Weights of a small transformer language model: width 160, 6.99M parameters.
MLP neurons of a small language model. Each row is named by its layer, matrix (up: input weights; down: output weights) and neuron, and shows model dimensions 32-159. Each number is 50 + 12 x the weight over its row's rms, rounded and kept within 0 to 99.
After each neuron's rows, "fires on" lists the tokens most often at its 100 highest values on Wikipedia text that the model never trained on.

L6.up29:58 44 46 48 60 60 71 24 42 59 67 34 53 39 33 73 66 56 30 40 53 40 34 61 63 46 43 74 43 59 46 34 57 37 57 37 52 52 45 46 50 68 44 43 65 53 36 51 57 31 44 52 50 41 58 33 50 48 52 66 49 50 58 39 39 53 26 57 46 57 61 52 57 72 64 65 60 35 41 49 59 65 62 45 64 57 33 52 55 47 55 50 71 38 46 71 46 55 74 61 49 44 45 48 33 58 48 26 63 50 43 54 52 39 71 35 28 36 50 73 58 43 37 57 61 58 30 40
L6.down29:52 40 67 58 60 40 71 57 45 51 48 65 65 59 22 48 44 61 65 62 45 36 40 34 36 40 39 36 68 72 57 66 57 57 26 53 38 27 49 53 62 45 75 58 55 43 65 42 49 50 49 45 61 57 58 38 50 53 37 34 42 36 39 48 66 21 46 58 68 45 48 72 76 65 48 56 76 58 68 51 45 43 41 57 45 51 64 53 50 56 38 48 62 40 59 36 65 45 48 42 70 53 47 33 43 43 35 54 49 37 25 34 29 41 63 53 60 38 47 56 36 64 54 60 42 44 36 39
fires on: " to", " ", " also", " not", " that", "'t"

L7.up188:55 55 42 52 43 73 41 51 48 54 49 38 66 34 48 67 38 46 26 44 63 46 53 51 38 45 41 55 50 54 39 44 52 61 36 50 58 34 38 53 67 40 56 43 59 50 47 47 31 40 53 45 47 63 33 56 64 42 50 47 47 47 44 43 38 71 39 27 22 44 53 81 51 47 36 34 65 54 62 51 44 62 32 53 69 44 58 71 61 36 39 60 54 52 43 35 64 65 65 55 58 49 61 34 33 38 32 46 44 77 54 38 47 75 36 49 39 67 64 40 53 62 31 44 53 68 33 48
L7.down188:62 35 55 57 43 72 36 57 50 60 44 48 48 69 50 63 42 40 56 47 61 49 61 56 45 58 50 46 63 56 53 33 53 66 47 46 37 48 28 49 57 53 53 57 39 49 31 65 41 54 52 42 41 36 65 65 28 42 35 25 48 36 80 47 56 83 40 56 42 61 53 38 47 51 72 41 53 19 34 52 44 64 53 38 41 53 64 36 16 49 60 42 49 37 50 52 50 19 57 65 60 58 52 52 46 58 49 47 45 66 34 55 50 40 59 52 74 45 30 62 60 43 49 59 53 42 43 68
fires on: " ", "2", "8", "9"

L6.up125:48 41 49 49 21 53 66 22 57 49 61 47 47 48 26 81 79 58 42 54 43 53 44 65 70 38 44 64 42 45 51 53 64 56 48 39 56 64 55 50 51 67 36 47 61 33 45 41 58 64 64 54 69 46 50 80 57 62 41 68 51 41 63 51 49 69 55 58 59 58 33 43 46 80 41 43 65 44 63 45 61 57 62 44 42 50 57 45 26 40 52 45 43 54 53 23 30 68 58 41 40 45 54 53 45 40 17 39 61 60 43 63 37 47 50 34 28 32 46 68 48 37 39 53 39 51 48 61
L6.down125:21 50 62 51 32 32 63 41 51 54 35 71 62 56 59 36 48 77 48 46 56 63 58 57 40 66 59 58 51 42 48 67 50 24 66 66 48 81 74 64 62 52 66 57 50 21 61 61 49 51 31 51 41 52 61 30 51 62 38 29 60 33 38 42 51 52 57 64 41 32 50 42 48 48 41 45 51 60 57 44 50 52 33 49 69 35 46 32 57 52 40 45 73 60 58 47 47 61 38 43 41 27 56 61 31 45 50 63 46 40 54 40 63 47 65 59 58 44 42 39 54 63 78 51 40 53 80 42
fires on: " the", " to", " un", " ver", "'t", "w"

L3.up162:70 44 54 49 48 50 29 37 65 54 66 64 63 57 27 63 57 28 47 53 28 42 51 57 45 57 44 30 30 71 71 37 48 39 51 41 56 62 44 39 61 54 59 43 58 44 47 64 41 50 72 37 65 78 37 50 33 68 51 54 50 67 51 44 43 33 45 45 44 29 48 59 45 52 65 46 45 57 48 42 44 56 45 20 56 35 50 57 44 49 46 65 43 54 72 28 51 48 34 67 35 43 42 44 51 59 47 44 54 33 48 47 62 56 68 42 82 46 57 48 38 50 52 61 38 63 59 67
L3.down162:40 52 61 50 41 49 35 61 52 46 40 59 50 33 31 29 56 49 34 61 57 49 58 47 22 34 50 28 50 57 56 38 47 60 54 43 27 83 44 46 63 60 48 55 54 54 36 55 44 62 67 57 56 74 46 63 52 45 33 49 34 66 57 45 65 45 65 44 38 47 62 53 50 51 42 50 49 63 67 40 45 53 26 52 54 71 22 61 71 50 43 58 40 48 64 35 64 61 59 33 55 39 38 61 60 60 57 52 48 42 53 45 42 52 42 65 42 53 40 44 41 48 35 67 53 64 59 58
fires on: " s", " Z", " I", " z", " Release"

L3.up114:54 65 40 39 39 44 55 40 76 42 64 60 28 57 41 36 59 67 44 54 44 65 52 35 53 46 42 27 54 39 35 43 28 63 41 42 32 72 61 45 52 39 53 37 60 45 29 53 59 43 70 66 58 50 67 46 63 43 43 43 64 65 44 55 34 50 51 36 41 44 48 66 46 37 60 74 38 52 52 55 63 51 48 55 58 33 70 43 60 70 46 64 57 40 35 27 43 61 56 45 26 36 52 34 70 40 39 52 35 38 77 40 39 45 58 31 34 42 46 38 55 41 57 40 40 45 47 41
L3.down114:43 46 66 48 62 70 80 55 45 46 70 38 69 66 53 40 40 59 54 36 47 71 50 49 13 46 65 58 50 44 57 64 35 57 36 51 40 54 53 31 46 63 33 51 38 52 57 55 54 56 29 55 49 45 47 59 27 46 51 59 51 49 38 63 44 44 34 61 55 59 52 52 55 45 71 71 64 45 53 44 64 56 11 82 37 50 64 51 37 68 48 46 40 41 60 43 63 44 64 56 41 42 60 46 55 45 54 54 33 45 55 51 28 27 48 58 57 43 41 38 51 39 62 93 39 36 42 65
fires on: " and", " also", " the", " =\n\n"

L11.up42:58 43 61 65 40 62 35 47 50 46 43 27 52 14 58 76 45 32 74 40 50 40 65 30 62 53 62 51 63 39 71 50 56 53 44 50 49 69 31 56 49 17 56 46 32 50 44 36 39 68 47 43 56 58 72 50 52 54 48 76 53 64 45 71 42 45 62 36 60 68 60 40 56 66 61 52 46 54 55 48 60 69 58 45 68 65 51 33 40 32 40 49 41 52 53 32 48 49 60 38 48 72 45 35 29 43 45 50 47 49 65 51 52 52 57 23 49 70 59 56 48 46 51 47 54 49 61 34
L11.down42:46 53 32 70 40 48 52 39 58 43 59 62 69 44 68 52 56 68 33 37 42 67 64 48 54 51 63 47 45 29 43 37 72 35 63 42 66 46 64 42 41 66 23 45 52 83 63 38 65 46 54 50 38 47 52 45 69 39 49 64 48 28 53 48 37 67 65 52 41 49 48 41 64 28 43 67 52 40 46 51 63 54 45 46 43 55 80 31 57 43 57 64 63 42 42 66 72 38 53 41 51 29 42 50 63 41 56 53 40 50 71 52 52 29 43 61 31 35 24 54 56 60 25 50 51 39 40 48
fires on: "0", "1", " |\n", " in", ","

L7.up38:66 29 68 46 50 50 70 36 44 64 70 35 56 32 40 45 62 37 40 40 47 37 33 53 60 49 47 72 38 49 49 45 42 53 78 34 50 58 40 16 47 49 51 46 74 64 27 64 56 49 73 94 56 51 32 48 28 64 38 77 45 28 39 36 39 61 45 52 75 58 47 45 63 52 62 39 52 36 62 65 60 70 60 46 40 54 25 53 34 49 50 60 58 42 41 57 36 58 55 67 37 46 47 54 43 42 50 49 62 41 61 69 47 29 56 51 48 51 42 50 46 27 55 55 47 66 44 45
L7.down38:44 42 63 53 45 30 42 48 27 58 43 63 78 40 46 17 50 57 53 50 58 39 47 51 45 34 51 69 71 55 58 19 63 42 35 51 56 44 40 50 54 64 49 58 34 36 28 55 51 56 32 27 37 62 51 38 57 54 77 42 25 54 39 56 59 41 55 42 51 36 49 45 56 64 50 43 50 53 86 62 55 64 32 56 75 47 67 49 62 55 43 53 59 60 58 32 42 42 55 65 52 44 55 40 28 58 13 49 55 49 51 54 53 65 42 44 53 61 36 42 39 63 57 55 57 27 47 45
fires on: " to", " not", " also", " would", "'t", " never"

L11.up13:31 70 71 38 50 50 42 48 51 60 38 40 50 51 69 44 36 62 50 45 58 46 66 53 53 59 46 40 59 48 53 60 52 42 58 65 37 67 65 27 52 43 45 40 44 55 55 62 40 65 56 42 72 63 56 41 35 26 52 23 37 37 37 73 47 50 58 45 45 36 63 40 31 59 36 57 42 49 47 47 44 32 45 51 44 47 69 49 37 34 31 45 35 50 43 32 42 53 36 56 66 65 71 76 69 55 57 64 65 33 46 50 36 58 51 53 50 33 39 46 36 56 52 43 40 50 67 47
L11.down13:30 59 43 49 50 58 57 60 64 44 37 71 61 57 76 43 46 88 43 60 43 32 57 37 54 73 40 55 55 65 78 48 36 58 45 50 40 63 46 39 70 63 55 48 64 53 53 26 60 42 49 46 60 33 45 49 53 34 43 38 59 49 47 75 56 40 78 56 54 45 60 36 62 49 37 72 25 61 40 47 69 60 49 76 28 51 46 53 42 67 74 53 47 53 35 32 52 39 52 40 24 50 46 51 57 48 31 58 44 42 35 41 44 53 53 52 53 35 42 52 41 28 33 54 48 55 50 60
fires on: " had", " has", " have", " the"

L3.up319:51 55 54 39 56 56 41 68 41 43 31 51 55 32 44 56 51 44 67 28 63 60 53 48 44 35 47 47 74 70 58 35 44 49 34 49 48 30 39 43 56 50 57 48 44 49 37 47 60 40 63 64 49 47 79 38 54 70 48 58 44 40 63 85 34 53 39 39 59 74 19 41 25 41 53 28 74 57 61 75 49 62 61 44 62 47 38 40 40 41 43 58 46 70 47 45 68 53 37 53 52 50 52 45 54 49 45 73 51 58 57 74 50 69 41 50 47 38 53 17 47 49 46 50 42 77 47 37
L3.down319:59 59 31 37 58 62 66 60 46 49 33 41 47 37 44 60 32 44 45 56 62 76 38 56 26 48 35 40 56 61 54 38 44 37 40 24 63 57 50 61 49 45 58 56 39 34 31 61 42 58 31 70 43 67 45 32 55 41 47 43 55 50 53 54 60 56 27 49 59 46 34 33 23 56 42 41 79 43 53 51 58 52 67 61 53 38 51 48 33 44 58 52 59 47 52 65 59 73 54 71 59 49 44 85 59 57 48 41 63 51 57 27 55 58 48 67 57 45 48 59 54 51 56 41 26 40 56 42
fires on: " ", "1", " [", " (", "9", "6"

L11.up412:45 49 53 56 55 64 53 26 64 63 53 56 58 63 44 72 38 62 47 59 67 49 72 39 48 45 46 43 45 49 46 33 49 58 52 61 45 63 33 46 62 48 39 59 77 52 64 55 28 51 65 75 63 36 23 47 52 35 71 44 55 23 62 50 34 51 64 14 48 60 52 39 30 38 49 32 60 39 65 46 39 43 49 69 66 40 51 43 40 46 37 38 44 59 40 54 57 74 57 34 58 42 34 57 56 35 62 48 59 59 59 45 33 83 48 63 48 48 48 53 70 62 33 46 58 49 61 28
L11.down412:51 43 47 58 45 58 55 48 54 37 56 58 49 57 78 41 57 52 36 53 55 45 61 52 41 51 46 44 44 50 35 44 60 49 43 57 54 55 46 52 34 45 66 50 58 39 33 39 36 62 40 21 71 60 47 35 48 34 48 18 51 39 61 24 62 54 34 55 59 25 73 38 56 56 60 73 41 40 43 42 56 62 43 40 70 27 39 73 71 54 62 35 38 67 53 49 49 66 39 65 50 63 55 37 42 53 40 55 59 43 52 64 65 53 63 44 68 54 41 17 77 61 66 50 46 59 58 80
fires on: " for", "0", " were", " with", "6", "7"

L7.up74:61 53 64 51 28 72 61 33 57 70 46 41 51 39 44 57 63 55 23 45 52 55 41 40 44 41 53 58 53 66 56 46 57 48 53 43 75 52 50 30 56 46 62 48 69 60 28 45 32 67 60 67 53 31 35 47 53 65 35 57 22 38 54 51 38 59 75 71 71 61 54 55 50 64 62 38 53 48 53 56 45 63 57 67 56 40 46 68 23 36 62 50 60 38 40 52 46 53 72 60 63 52 68 53 35 39 46 32 59 43 43 54 54 42 44 37 42 61 54 61 48 56 61 46 46 56 64 71
L7.down74:41 59 56 42 59 38 59 48 68 50 34 62 76 35 41 39 39 65 39 32 54 24 41 38 61 53 63 49 49 41 43 65 59 67 33 47 46 74 65 36 58 24 66 69 49 29 36 43 78 41 64 49 39 83 41 35 58 57 40 48 51 52 45 60 54 32 51 23 56 44 62 44 56 56 53 59 33 67 57 76 31 44 48 53 49 54 54 45 55 46 41 35 75 50 46 52 46 62 43 56 52 55 63 64 56 43 37 53 50 35 44 39 56 73 53 50 42 55 29 50 46 36 38 62 34 36 46 66
fires on: " to", " also", " may"

L5.up257:45 46 42 45 65 49 55 45 61 62 55 52 63 85 40 52 39 59 26 61 40 39 31 62 55 50 62 30 57 43 45 35 49 54 56 59 54 53 34 55 39 30 54 59 51 69 52 59 52 29 49 46 53 40 40 66 50 50 50 53 54 58 58 33 71 49 46 43 54 65 27 64 58 45 77 62 54 56 58 69 46 41 45 56 58 60 29 62 77 25 38 50 51 52 38 53 42 53 60 32 49 44 47 34 40 59 52 62 46 67 66 41 39 55 53 69 55 44 53 51 45 56 57 34 40 59 35 72
L5.down257:64 47 58 49 50 49 58 44 51 50 52 63 36 47 55 34 51 35 54 42 47 53 69 55 37 64 44 58 57 46 52 56 44 51 54 44 38 54 77 50 50 72 51 43 47 24 35 34 60 69 33 63 61 60 69 53 40 54 58 38 59 58 47 59 33 46 32 51 34 51 46 47 56 66 56 49 49 44 24 34 47 51 42 61 40 24 64 34 41 78 58 62 53 65 73 51 52 54 43 54 55 41 44 61 58 57 80 57 53 38 50 61 73 37 51 38 58 40 47 59 42 25 74 70 35 20 52 52
fires on: " I", " and", " −", "-", " the", "/"

L10.up492:50 52 49 45 38 58 45 56 55 66 43 44 43 52 42 66 39 44 66 43 55 19 45 61 61 73 37 50 55 37 61 33 51 34 70 48 41 49 38 51 55 28 56 53 36 50 47 51 61 40 59 48 74 33 43 62 55 48 63 47 41 50 65 44 32 47 77 64 57 62 80 49 52 61 53 44 55 67 53 52 62 51 48 37 75 64 35 45 72 25 57 46 53 36 36 51 46 55 48 55 61 52 47 30 47 52 56 44 59 47 59 39 37 53 29 57 35 55 49 72 50 32 32 69 58 73 71 53
L10.down492:50 51 57 36 57 23 45 38 30 45 58 48 57 77 52 66 26 51 55 53 43 37 48 48 32 47 48 68 60 32 56 57 35 53 38 56 38 50 60 50 60 39 65 46 41 50 56 66 50 57 58 51 72 49 66 60 64 43 55 47 47 40 54 79 29 50 50 46 72 55 28 70 44 46 57 49 24 37 35 41 35 61 54 41 39 41 54 38 66 47 45 55 52 64 64 46 45 44 58 59 72 47 52 61 48 62 59 46 53 53 38 51 68 38 57 30 46 52 30 28 70 31 50 28 66 64 46 66
fires on: "0", "3", "5", "4", "6", "8"

L7.up334:34 65 46 52 58 46 57 66 55 49 26 59 52 29 35 47 70 71 59 58 65 52 44 43 54 62 40 53 43 58 39 56 66 51 36 58 76 63 42 61 56 19 55 49 43 55 58 42 46 30 61 36 59 69 58 43 38 57 44 49 69 37 57 55 48 33 43 67 62 44 65 41 67 57 29 39 55 38 20 51 48 27 26 37 59 56 34 25 42 57 53 68 55 38 63 62 51 44 31 51 36 70 69 55 52 35 48 39 31 48 71 58 54 52 44 62 75 53 56 41 35 46 47 45 62 48 73 56
L7.down334:38 62 50 26 39 54 48 19 48 60 56 42 40 41 79 54 54 35 21 39 44 75 51 69 58 35 59 55 31 46 27 45 43 34 55 39 37 30 56 56 56 59 46 57 65 41 51 63 68 61 50 31 56 45 39 53 61 56 41 54 69 61 37 54 53 41 43 26 74 60 35 36 46 47 55 56 73 51 64 39 45 65 51 72 73 30 57 57 54 68 32 43 55 47 22 41 64 54 43 62 54 53 51 36 57 55 52 50 44 62 43 49 48 47 34 63 22 53 57 52 61 52 53 50 39 45 63 30
fires on: " of", " on", " in", " who", " which", " by"

L8.up498:66 50 43 34 34 69 50 62 28 53 58 60 65 51 28 53 55 37 51 45 67 30 38 54 49 65 54 49 67 60 52 49 61 45 48 60 54 35 26 48 66 50 48 68 60 43 54 40 57 30 55 51 52 24 53 48 44 58 40 34 43 54 24 54 60 44 64 42 49 41 39 64 30 49 30 46 55 40 59 64 51 58 57 55 61 41 58 28 30 50 51 44 66 41 45 55 42 56 39 40 46 42 50 48 44 44 40 43 46 66 69 64 51 62 55 62 53 57 57 54 32 61 18 54 24 70 53 48
L8.down498:49 32 66 34 34 59 44 58 54 51 56 44 65 54 67 65 38 55 44 44 60 41 68 47 27 70 64 60 51 37 29 56 51 42 52 47 56 58 43 42 44 76 41 49 55 43 43 62 36 33 42 47 47 36 59 46 42 57 49 35 53 71 42 55 81 52 54 76 41 47 52 39 48 71 51 55 35 56 38 63 46 55 70 37 29 64 68 69 37 30 57 38 49 60 69 46 50 45 59 41 57 75 54 63 49 74 55 76 40 58 55 47 48 46 48 60 53 57 48 29 48 45 37 50 39 45 47 42
fires on: "1", "2", "9", " that", "ver"

L10.up189:52 43 50 39 44 36 68 48 62 22 42 63 51 59 37 69 65 46 62 55 55 51 53 43 70 32 60 57 49 50 50 47 63 60 62 40 60 71 63 57 69 34 56 42 35 39 51 42 42 37 77 76 59 28 49 61 57 56 48 45 36 48 47 68 25 57 71 29 62 52 77 42 43 56 52 31 40 52 69 51 44 56 39 24 73 58 45 52 34 28 42 45 39 47 36 35 30 63 47 33 65 53 49 43 38 46 39 47 73 39 52 58 55 53 48 44 29 45 50 62 53 57 44 64 49 49 70 48
L10.down189:52 61 44 47 36 23 45 39 42 37 41 33 45 42 47 56 43 53 63 52 39 49 62 52 66 52 69 53 50 62 77 68 43 40 58 57 47 47 38 33 38 40 57 57 27 50 42 42 54 55 40 48 37 59 56 43 55 53 38 44 84 44 51 72 60 53 77 61 59 55 57 32 52 66 44 54 34 36 22 51 52 61 40 54 59 63 69 58 49 67 82 49 41 72 42 65 44 49 60 54 38 43 60 45 56 29 44 52 36 65 28 28 58 44 37 41 60 59 32 47 59 44 53 27 57 40 61 73
fires on: "1", "9", "7", "0", "5"

L3.up337:32 43 51 34 35 35 60 56 71 56 55 44 52 58 42 48 40 42 59 72 43 55 55 54 63 55 52 54 63 34 39 40 57 56 48 49 44 44 41 56 51 25 57 54 51 54 52 36 56 24 33 52 56 41 37 54 49 43 60 56 54 35 38 57 53 32 47 45 47 67 38 72 38 30 83 52 30 49 44 37 75 56 57 63 68 68 54 30 61 46 45 50 65 60 51 55 34 84 60 41 33 62 65 33 56 53 57 38 57 52 77 34 48 58 49 54 24 66 61 66 45 51 61 32 36 46 66 23
L3.down337:56 45 63 43 40 63 76 65 39 23 51 47 42 45 51 41 54 52 60 48 41 78 64 42 57 41 43 58 43 67 49 41 45 61 60 16 45 49 49 53 48 57 28 59 31 60 61 36 73 56 46 56 75 50 35 69 41 45 40 53 66 56 64 39 30 56 56 59 64 75 55 65 38 38 35 48 76 56 58 41 62 41 49 45 56 50 36 70 27 41 61 56 48 44 57 44 30 61 47 47 56 55 60 59 44 53 39 67 49 52 74 49 40 29 35 48 45 50 46 56 42 32 58 39 53 27 57 47
fires on: " and", "6", " the", "°W", ")"

L11.up468:39 56 65 22 55 35 46 43 63 61 20 53 30 64 48 81 39 67 48 48 54 59 62 52 49 55 39 62 50 32 56 79 51 39 65 42 52 62 56 36 42 64 38 42 38 49 38 48 50 62 54 36 60 54 55 41 68 63 67 33 46 47 38 53 56 52 45 31 58 51 50 15 41 55 52 61 44 51 49 48 53 44 40 40 46 55 44 45 44 53 32 46 41 48 39 64 36 54 52 64 38 49 64 49 66 59 56 58 66 46 28 44 72 38 58 29 34 68 68 67 48 31 62 43 42 74 79 41
L11.down468:33 46 30 53 56 58 44 59 47 70 38 51 41 16 67 67 56 75 63 48 56 51 48 49 62 57 52 59 54 42 58 42 40 66 56 43 51 57 40 56 50 48 77 29 35 62 36 48 59 49 41 50 38 42 50 47 38 25 62 44 61 57 54 66 50 50 46 56 38 30 52 75 44 39 49 63 47 41 35 22 33 47 72 75 49 61 42 34 44 27 59 57 34 49 68 43 57 21 68 30 57 50 58 53 46 73 72 37 36 62 61 56 43 57 67 63 43 61 43 41 65 48 32 48 55 54 38 57
fires on: "\n", " have", " had", " be", ";\n"

L5.up173:53 49 54 58 47 76 48 50 49 33 28 60 53 54 46 54 43 58 56 53 65 61 53 52 51 59 14 45 63 60 44 36 44 36 69 36 53 48 48 47 57 43 71 51 56 44 63 35 46 60 46 36 50 59 55 45 71 57 24 38 46 15 51 41 38 69 68 49 42 44 38 47 61 56 60 27 43 61 62 47 46 48 39 51 51 57 52 46 25 43 51 46 40 44 27 44 77 51 72 62 65 53 46 49 43 23 57 41 68 51 57 25 44 72 57 47 45 30 68 49 59 51 29 49 47 69 47 67
L5.down173:49 39 65 48 23 59 83 67 50 51 48 44 32 49 59 42 36 57 47 51 70 52 50 47 64 53 45 51 71 51 40 42 31 52 46 38 39 42 34 31 45 57 62 51 49 51 38 65 27 33 54 34 46 58 54 43 76 53 46 44 55 55 45 59 66 66 54 39 40 43 52 39 57 33 41 56 27 67 40 63 42 54 78 65 62 27 39 26 80 57 50 41 55 57 40 61 51 39 28 50 44 50 54 47 55 47 50 67 72 43 65 59 52 34 39 49 61 57 43 54 61 38 66 53 37 48 51 63
fires on: " with", ":", " received", " c", " by", "st"

L5.up582:71 34 50 32 49 58 59 44 57 46 35 69 42 49 47 65 46 38 69 57 45 48 55 28 41 53 49 76 36 53 43 54 44 57 53 54 57 61 42 27 54 45 64 53 44 60 58 58 39 53 36 37 63 50 51 61 61 75 31 44 19 52 61 51 31 68 52 26 53 61 64 49 39 52 51 51 53 59 53 35 48 49 38 43 69 46 65 36 41 52 44 51 64 47 50 59 53 74 69 58 50 59 57 46 40 32 38 53 70 40 47 67 39 68 34 31 42 47 47 25 23 45 49 51 56 61 60 68
L5.down582:33 37 53 53 55 63 58 46 49 54 57 68 44 42 42 55 36 52 44 56 53 31 46 64 58 64 14 51 74 38 47 38 73 45 58 44 52 43 49 35 36 28 47 32 52 50 35 52 64 43 68 49 49 56 23 54 61 43 46 47 47 36 46 45 55 68 40 42 49 64 50 17 50 59 44 45 54 78 54 73 61 56 40 37 86 47 50 28 67 40 51 47 51 61 49 51 53 44 46 61 38 48 81 44 64 28 24 44 42 64 55 60 57 73 50 32 63 48 46 44 50 60 57 47 44 77 65 65
fires on: " ", " to", " with", " as", ":", " by"

L4.up31:59 43 39 53 45 60 59 42 39 42 48 61 50 43 45 79 95 59 47 45 18 74 59 77 47 66 57 62 44 32 44 41 58 62 52 46 50 52 65 70 31 60 39 43 50 45 45 75 56 66 43 28 40 53 43 26 42 43 53 61 60 57 55 49 56 30 58 57 51 46 53 77 28 54 39 37 50 62 40 49 28 34 60 50 31 49 53 47 56 62 65 36 60 60 45 52 74 55 31 54 47 50 56 29 56 52 46 56 39 60 39 28 49 58 39 45 37 58 59 58 39 56 43 52 48 45 60 38
L4.down31:53 36 23 46 32 51 68 53 51 50 50 41 46 25 38 58 52 54 36 55 37 50 47 43 39 23 59 89 44 45 45 44 51 63 61 65 56 52 48 61 63 47 51 39 35 55 57 52 48 69 54 59 55 65 44 35 37 61 35 54 50 48 56 43 53 35 53 65 61 69 37 43 29 55 36 59 66 56 55 71 43 27 50 57 38 66 35 34 55 64 47 32 67 52 41 53 59 81 55 50 50 68 49 24 60 48 65 56 54 52 60 54 25 67 27 51 27 49 39 52 42 36 59 57 32 44 36 50
fires on: "\n\n", ")\n\n", "gr", "vest", "Awards", "reg"

L5.up637:47 43 40 38 50 33 26 41 69 49 54 39 57 47 43 37 40 42 71 45 57 51 36 56 51 29 64 65 44 60 45 40 46 39 58 51 52 59 52 63 49 27 71 48 39 44 42 31 53 37 54 39 65 44 58 49 62 68 41 52 64 41 55 59 32 53 68 50 37 65 59 59 24 42 42 43 53 60 40 67 49 66 51 53 71 47 49 43 61 29 59 53 59 61 24 58 26 62 77 44 62 74 49 39 54 43 73 63 48 47 60 44 63 55 62 30 35 53 45 53 38 60 67 32 34 60 61 33
L5.down637:57 29 60 64 34 54 41 40 45 50 43 44 55 43 55 39 45 51 50 68 60 62 58 44 48 52 84 60 66 40 60 32 62 22 31 48 65 41 49 61 63 34 50 54 51 35 52 55 63 30 53 51 45 48 71 45 72 45 49 39 35 37 41 58 44 47 28 30 42 74 35 32 35 53 48 34 65 55 40 53 60 39 70 45 42 47 55 57 58 52 49 40 58 47 53 52 32 36 71 48 46 86 56 49 50 60 59 59 67 31 79 35 66 61 57 53 31 47 45 39 63 29 56 42 47 41 44 41
fires on: " ", "6", ")"

L8.up481:36 36 52 63 57 55 44 53 29 62 52 37 33 42 48 60 21 62 52 45 52 69 70 49 51 50 55 25 62 47 48 27 58 53 43 65 51 49 47 34 47 49 62 29 47 70 58 35 39 53 64 36 66 34 36 54 48 46 57 40 59 55 54 45 49 46 39 57 53 20 55 38 39 79 55 45 70 63 50 83 39 55 59 75 34 46 69 68 68 39 44 31 45 28 34 68 51 27 54 41 42 41 50 74 53 38 42 42 65 37 54 52 51 44 46 41 23 53 66 57 43 63 57 57 46 68 51 45
L8.down481:36 41 52 39 50 63 68 43 47 55 50 60 46 53 58 43 31 53 46 71 30 49 48 38 25 70 39 38 62 42 52 49 48 52 37 43 56 51 47 58 42 59 52 71 49 47 49 44 64 62 50 59 44 49 31 65 73 41 51 57 87 43 51 48 33 54 68 38 60 48 64 51 65 78 65 67 60 47 34 52 50 47 62 22 32 52 40 54 59 36 57 46 38 37 44 50 61 48 48 46 54 25 74 39 49 32 26 47 49 42 37 56 54 41 38 54 83 50 41 37 36 60 50 61 39 55 43 46
fires on: "3", " were", "0", " ph", "At"

L7.up115:45 51 61 60 51 46 27 59 55 53 72 53 53 53 48 62 51 50 57 37 60 32 38 41 60 45 52 49 28 47 67 43 42 37 30 51 44 38 32 61 68 37 48 63 58 59 46 54 53 50 63 44 59 24 58 59 43 46 55 58 59 64 44 30 60 30 48 80 56 44 33 56 54 53 52 40 62 49 53 74 62 36 43 38 62 46 52 42 27 51 54 47 53 52 42 59 47 49 43 41 59 21 45 59 48 43 43 49 43 54 60 64 59 40 51 81 53 59 45 66 52 37 40 33 48 73 26 49
L7.down115:71 64 51 44 53 52 51 58 67 64 30 62 67 53 45 19 69 39 66 48 56 56 64 42 59 62 56 47 42 37 58 67 57 35 36 38 36 50 38 63 66 49 39 57 51 09 50 46 51 46 41 31 33 44 67 41 58 43 56 61 69 58 49 70 77 34 56 55 45 45 29 56 38 48 37 43 56 20 58 54 57 69 63 39 43 55 59 45 46 49 43 33 54 59 61 45 22 55 59 73 51 65 38 46 43 56 30 57 54 42 48 54 46 50 62 50 44 56 30 42 27 41 40 37 59 59 45 60
fires on: " ", " the", "2", "1"

L4.up442:31 26 62 41 78 57 42 47 54 48 38 56 52 31 48 43 62 46 55 29 70 22 59 56 46 60 52 46 54 35 59 54 49 61 60 68 72 65 17 62 39 46 59 70 45 44 53 60 52 43 71 57 76 50 50 50 31 34 46 52 43 46 38 66 39 34 24 45 60 61 47 39 56 41 54 52 37 64 42 45 56 61 48 66 65 53 44 40 64 29 39 58 46 52 67 72 54 54 46 47 32 48 65 52 45 43 35 33 41 33 63 73 42 45 65 56 58 43 58 45 46 49 57 53 63 62 44 37
L4.down442:50 47 39 51 39 62 32 54 48 49 53 48 62 33 49 54 54 52 47 23 26 51 58 46 44 53 25 70 25 69 56 40 28 27 53 38 63 51 62 61 47 44 65 34 57 46 70 50 53 80 68 33 55 49 62 45 52 23 48 33 41 46 50 58 62 29 72 48 36 48 53 59 41 42 45 24 63 38 61 66 55 64 60 49 53 42 59 41 68 46 29 64 41 35 76 49 46 65 43 52 65 59 73 56 45 57 40 48 34 30 51 41 46 54 54 46 45 53 70 46 50 50 60 33 66 59 35 46
fires on: " were", " of", " First", " from", " who", " first"